config.yaml
n_head: 8
n_kv_head: 8
init: "uniform"
init_std_up: 0.0343
lr: 0.0122
grad_clip: 1.0
batch_tokens: 131072
seq_len: 512
MLP neurons of a small language model. Each row is named by its layer, matrix (up: input weights; down: output weights) and neuron, and shows model dimensions 16-111. Each number is 500 + 25 x the weight over its row's rms, rounded and kept within 0 to 999. Numbers have three digits each.
After each neuron's rows, "fires after" lists the tokens most often just before its 100 highest values on Wikipedia text that the model never trained on; "fires on" lists the tokens most often at its 100 highest values on Wikipedia text that the model never trained on.

L4.up722:457486483464484478538462467503464449509530522577513486462451545513464511494477481538505489548502521583525506548479516445506533512529496501510481526523494482476501483457529523504458535504493514515480523461526448489493530472450546502494474509534527544506536521473480523497534514478479499493
L4.down722:470473523505513529481473519494513505531518468492507544505433480536512489523533496525478478497547480490549486501482494494503484497456526472507501479510507500452504439507499473503468466490529506471514517508502503494524493460498488524470473516500481509518535454522495486516520503500456462465
fires after: "9", "8", "0", "7"
fires on: "9", "0", "8", "1", "4"

L4.up1245:514528440485504532471503448506486483504499535455519490512482489525512505532520514524479499506470485499578494503528479561487484544477474496506522516460452499472503546510474523560493529523479514491520523509462505495485460492494531528480477553498480524493541497521513503470506517480494469505
L4.down1245:511483541454455501476477462534532494512528506504455502485490522480505544463496463470455508518520510475523532498531523499497522469538497494526482529439483515513526479469505465506532495523521484505478474504466480503498498458478499536489510516547520498513528514461492469518417491487476511492
fires after: " ", ",", " to", " July"
fires on: " ", "1", "2", ","

L4.up114:525497509485533502479489458529543486498510486510553539480433492512511500495492491504473485542448482495485502487520521468492510515475491496505506507515456488465485536487487481505510524485482472506492478481474502519454492502502513469479492473501518533505509484490488487522526499532504521483
L4.down114:527495514468546489496483465533478523568468516470502486494509470454490503486470542526525504500495506492497472506495475534478539493504521504505520497490506516456456489493529481529491496498495463510485512436504507539521482527496505501488468499503491522506498514477489488492461509514491520516
fires after: ".", "4", "6", "-"
fires on: " Ch", "8", "4", "1", "7", "2"

L4.up2543:474486545443524498518514493487496509512507487459483476488521474517505468468520508472496470498460480493487449489527516499527506495524504537473529561511467472489508461515471483538494498537481501509488522497467529477488517515516501511470431500524460479515503513511495532517522520492514497488
L4.down2543:490517486507513501511443528515477515493541537462511495492523517539515508543508502507493512489493510480464481474531506462534490503533481515504529501505532568541505523454539465484490456510476516439528511469534463539498526529513510481499515413489521492463484503520519514467472463560463492475
fires after: "0", "5", "6", "1", "8", "th"
fires on: "7", "0", "9", "1", " century", "8"

L4.up372:521514499539492499539516525505508468515460510514476518489478511500495472528491492480499486518480531530526533526482500490433502543562463508490506530513533510470501533495500470503485483473539530534498478504475530516438511494507475489470519523437569514494492496489487533475506472510513470488
L4.down372:456479488519493581502488473512530512501534496477447509493495519469505518498510499495472497502512493511507501494487475497510501514452456462497450527509492513522492492507491516526528509496523480526504505478490509493520427522480490518522467447449479466469512487516531458526517508519494516544
fires after: "4", "7", "9", "8", "0", "5"
fires on: "3", "2", "1", " and", "4", "9"

L4.up438:511520513479530541504466486455474556428529498488495480481509524481472504469464500505473495532474554473527499524546493512501510547482478493484464509542472495485500470502524500531525456520535512542490483506522527469474500514519520525541456515515504490446530502508525520482543519495500461488
L4.down438:501476509472515513494495496511485510499545485521537518499503497505505523500538493469556481538454587475510495542528477504517509472489487513516523488468489505500497487450531520437512497515492475487518525494519457484515492531493484509465488502503474482498445495537491479517500467524482485463
fires after: "1", "2", " s"
fires on: "0", "8", "7", "9"

L4.up1231:533503476491470508474440507483515438458490514455473487519476453560515524511504467465484519520527488530491480483522494537536475474482492516495521494513501492514481493487490505503485520497492510439516473562538514490522463483443470498494522506526512505488490499506495503495490543481474506487
L4.down1231:473505494541519568510472511523495437502505499471519497537506528514503518473466473511488510525532471506470510464482507477485537467469509510507473515448514491489488515475463503494469554471533513475525498509532531520529470521467482470486474458466491525495488472518478503487520544529471476504
fires after: " ", ".", " September"
fires on: "2", " on", "3", " On", " "

L4.up1552:511544464444530518493494496565510494491465493488520460526437495519479491509527498455519468458553505500479469469465511483478495505523514464487503500528472492521469541474503508498502479481479507494464528484482486515453501481535518498489485532492526475503492475536556505525517501466527457455
L4.down1552:524513471453505484467498552503509514550494523471488466500543519505493484464508500501525498462478514476475508508505517520536463483538497523482510507457499546522480507481477488493478519476540490485540532487459496509544472481501488477518513463507504498503509500514539512509499507507471478486
fires after: " ", " S", "\n"
fires on: "2", ",", "ar"

L4.up1681:532516449461487520528511444464491485482435489478496462536510465519513507476545499491495481549533478480456524501517523496469510493491472501532499574463494494513527497484512517524517448500512545507475482498494487508515493492492503499523492499512502501499467512461472515465492482512515473505
L4.down1681:504560450470503521516507496487482493506507534499437478450533489522504466463513521473509488525500492507473520521539495448440519495503501503504495451513516496500515512516491492515506461491509518453497512477468514473538463484471514454464478520492507543484472480506474475465497488495516494534
fires after: "2", "1", " ", "3", "6"
fires on: ",", "3", "6", "1", "8", "5"

L4.up2156:517512488498502514481501474549452488484470521531504488497493482479502503493455518533535524533461528509519504489535511473500498451493498503476508519471532489471504508465511476513510516494496501517500521511508471519523521477486475517524486476481499480494521448462453535513529452516511460501
L4.down2156:528454516479493493490464485529529563476511511479488515460481529496495502498485468565484493474534490478509470504522464524523504521531479557571512482499506469527501469501510510529455502521538496494528524488481474470518488466524560496531465477481474532476482510498509513503462535511532463467
fires after: "0", "9", "1", "|", "2"
fires on: "0", "1", "8", " ", "9", "2"